{"head_dim": 96, "positions": "rope", "rope_theta": 500000.0, "init_std_o": 0.00617, "batch_tokens": [16384, 32768, 49152], "dataset": "wikipedia_en"}
MLP neurons of a small language model. Each row is named by its layer, matrix (down: output weights) and neuron, and shows model dimensions 272-527. Each number is 500 + 25 x the weight over its row's rms, rounded and kept within 0 to 999. Numbers have three digits each. A neuron's up and down rows have the sign that makes its largest values positive.
After each neuron's rows, "raises" lists the tokens whose logits its output raises most directly, leaving later layers aside.

L3.down696:501517520494554502515498459516525484499447507504490481486503510547510460445543531463504492495508513496540503451508520469516494455500526508458486493529491465499485466495485466503490500485518487473500463543490520481494487499511462536488449461507526482504522506565512523525478516477501465491474505470433540524477451461537474487471487538472517516438493474495530481483515489535508501479490488522466500508531510458500462551545521481516511519522501493453500496477487487511480456473518457516493451508545494520480487487506486454510453514517489554536510505504524510461543472488519509492505491464477529529494517533484484478512518495518508511507547478535439507481460559505492486501492499498486424512463466559480505513476504485494493491494497481514463509553519445498498479556501492
raises: "te", "tis", "ted", "ni", "t"

L3.down1871:485464522474499533546495475470542486516549517533486507506488526497464503449465494550501529469489486503467474501482487557480476488544482472489509534499460525495500475521483497490536502451488487472503531516529556467546492525473507458503504466555490440468496497500495512528483519486485496504489509500545509510496495524496483565490514435528507458526469505512460518469479488476455486492502551519514452468481484528507463483492499493518509513457511497496466529501535518503531530483520505481509472496516523538509527482495468472498452455561504429497530482523502475487494475496485504504515466538473499461481514488517484514484470533477489507499499519485450498550527533517474532537528505558477474516506528510466479512532540437535478485528453484499574463489470497491486484491510540
raises: " whe", " how", " what", " that", "ther"

L2.down387:490479490500511525500498514463486491560491510505561538486464477499519494474510525485504493542487492471493479513484487504527537516507437514501521488507474515526479506498517506491518513486462498489466475529481548485472480523517505494485495529515527518495540544518507484541480482534498484500513526515479513506463515499495466472527520523557498535500547505511519518512518500498496509524472482508526539514525498521497526479491474490535489518472490510454475502519518519504516473492470510476514525516455492454508527503499472478508470514514463507474520458479479502523518510523504482529470473472466496496551519494491492493491520491506498493545443517491514509498509491469497450514487508520532492509515524494510505457502504498492544482500541482473515526487480497504467481518509484
raises: " been", "ction", "n", "ns", " also"

L2.down286:476516545471495476478472492540515498475502539524505486500509491515511501507542491475520497530531489490461482468453502534534516496503518496535463479495483528515464494495519506471530530517532474521495515441483518534471504490501537472506510535531514477513539515520510475497560477502508490533499493489492506460496489469475488502508528509521517507506454514480533505509535474498522509511524496492473410493514506481472505487503481497485503473499449461492518478495491459440470486521475475516508503476512486499499510515485478511520489518489496517486482478506457452517444487482485484500493522476515502517515487519514486507492514524500514512505517514511483524475501512505441486478512497515479536517512512495508479483444527511534480493516471509521475503502517480499489488501479483
raises: "s", "d", "t", ",", "H"

L3.down1070:541473508528524481485482539476503519526492500499537490481541508520476515527519440473488495518504476518490438492531516518520452491514495508517473508459484477473545491472534479530488487548509512528484488550459513470504484537466451502447511492517524436487489528501542478447481454478514517467498480530436534502486464494544487459489503505505508477529521515511501502491464496522507490522485556475523482497493510500513518551524484499521493490488500443471457468476492536465492463490507461469501512502467522517518524490470511494499513517480486481473542487505502469492486530493525540485551486535472538483427483462525505488550487460560516512510455513487488478524508527491510519468499457477530504470508481497534509483506495503519512505520469518498468521527542485506462452514506501
raises: "les", "hr", "l", "led", "lly"

L2.down1035:525488493471541544517492485503517558504507508480508502503527488526510456492528512484543488495491527511495468470458486511519498537509515505508537541500494516531547526488508494522491523512509465575545509479522492450507529478518513484508491540517501488473516489485462511519502484532468543525516511509520510486508505489488541497521494501497483503486505507501463506498498492529492515521463485515471536498479489462511503518527535490521485483520555453505495494514490482545471470516559536497440533521493499493528491482468523576493529507508504485509504553517514470527458495479426468544454497525485506421541493484509471484494479553506517454537487511516459483521494449544482517505531514510466494496517516533472517493470524528474531538534497504505465500516486460470506525492483509
raises: "tic", " than", "weight", "th", "side"

L2.down2007:444512493529505517500504506494486502494501542498515496483528490519532498520456531509469500501500490499504518536472474487539550469511513453502477478508499501486506491471498470486501528499501523490456522508504477507487497506500506512520546544494560545509456522528476498501464456474475497516527545502498486537446488538496482486539517507503481501451520485470509463548545497452493533469506507521540499512494516488507501484506517525521473462464481493468494545480492464518493491526521467501468482509487509453452548496479511452522449532485507513508526492464506525526519511515473475482520486507487493492502514465523497478469544449457492466484466457554501514482485521494483481481509498465533522517490495524457482487493483509485505494501466470504499481471524525519472485518495524
raises: "lly", "lip", "rah", " trains", " runs"

L2.down1047:490495516509510509540477512516520491488473519492560482517437492474516477485458539504485498480503549450504559512510492465537501500520484510521505482512530444523525467544486512505450463476536502508531517479526507506481514509512470504516529545549523486496513528457507537480496508529503477547539475504493515510469504492496451456486539461506479501478486493508486508512480504464505481465487489477528536524492464489502479496502474477508507499500524527516497455495497506491488497470489459470433499477514495510479478469530518465509489499520466481519497496474531509472480471512468488504523477485461491478488479505488478540516481484512500502489494502484476495505470504530491487484481494466449469443519515511536476508526511502512470486514541521496499482533445526510523549509507484
raises: "Many", "Two", "\")", "Although", "==="

L3.down157:513473495478506495500481545507518504454521531442517467480522490524515473551480484495491481503564483528523508531503475503487542495500522483460499467494508456532503512492499472487517480492498525485492500529526524481485491513511523513518472474496564500462496506478500512521482468484502479516487539475480521501493530444515475510484503514499492515493490531492521507522476540501527490502512501540516522501517495474518506516540518519487498563521467503489502519501479469529520503522496498504509498518505521510496467503495478509522464505456499498532486556496491472479542501484496499513494506516478495468519519487487516492500486566487511496506513510515487502494543532546520507464434519516509530505494526491526471523490470507521486477505491470471500522502513484481516465541489492
raises: " every", " such", " all", " its", " include"

L2.down654:518496530498479514549472512488505478538453455507492495447461545492500521482460506445505514538516497542507528492522514552464498515472523484472512472484489475497491448548514545493505517474469457508453480490517528502469461481512468476476505515524506517504492451510547546481464533473469503519524475516482516505480537487497510509474535524487494469505509488495525481497514467497495503508527493489507489489458531495482482514466488496495511511512466533490505498504521498446510549479483462501450510518515459521537518547487493491521474506487515511536483518541449485506465511506459484493479521469516504502511454517497547477522543487515498508514483480519528504519521543477503542534541462478524517484508512526483518531507479443503506486491474486498517495509539463552511468512449557
raises: " by", " By", "By", "ible", "with"

L3.down1427:459495493512521479479542471498500513501502493530519519501514479467494509509517512480482498511462459490540534472497514519521544515490520489495493513512497459485495499502495547458446529508499488487497472505486489543555502470451466516528478504513509508510514477479487543542535546543499479492526449500488441498497525469510456484524452498561508521495490503509439532513448513505535497460542487509504505471514549476499520503515504480511514479502487504494486527500513488502451467461493459484472524470556495479499497497504483466494507537485512473461519506492491481485464487499532513515518477532477465506508477515477492485493492483483513496496521469555468499523508458529484532486515531527496533512512506574513498519446493502504504492494510516504531503544483532493476473510461506
raises: "cep", "spec", "tin", "vert", "nell"

L2.down2090:526518486459479528476474521499501488488468533494468509529591497477506432525479488514512518511486504503523478485508505542507491486512488498493482488457507479516496551538480468485505496492505513475487498460515502521497502476452479502470498514489506551510517507512480542498464471510513513481514501513459486498492519514499550514496475559504507509487487522523483479474488512538468517563515477484511507506535524508537452523484504482458517494502512511515512585513520475524514533479534502519601510525508514502513533503504505500518535482480517468499505496507514484541474531507416486517493524548490483515505519458502499482526510503489480510507541494510453494517504499535508512527512526509510469490505521505501509522487471470445514497509532477508495531520494520491525509487494543
raises: "th", " October", " September", " November", "."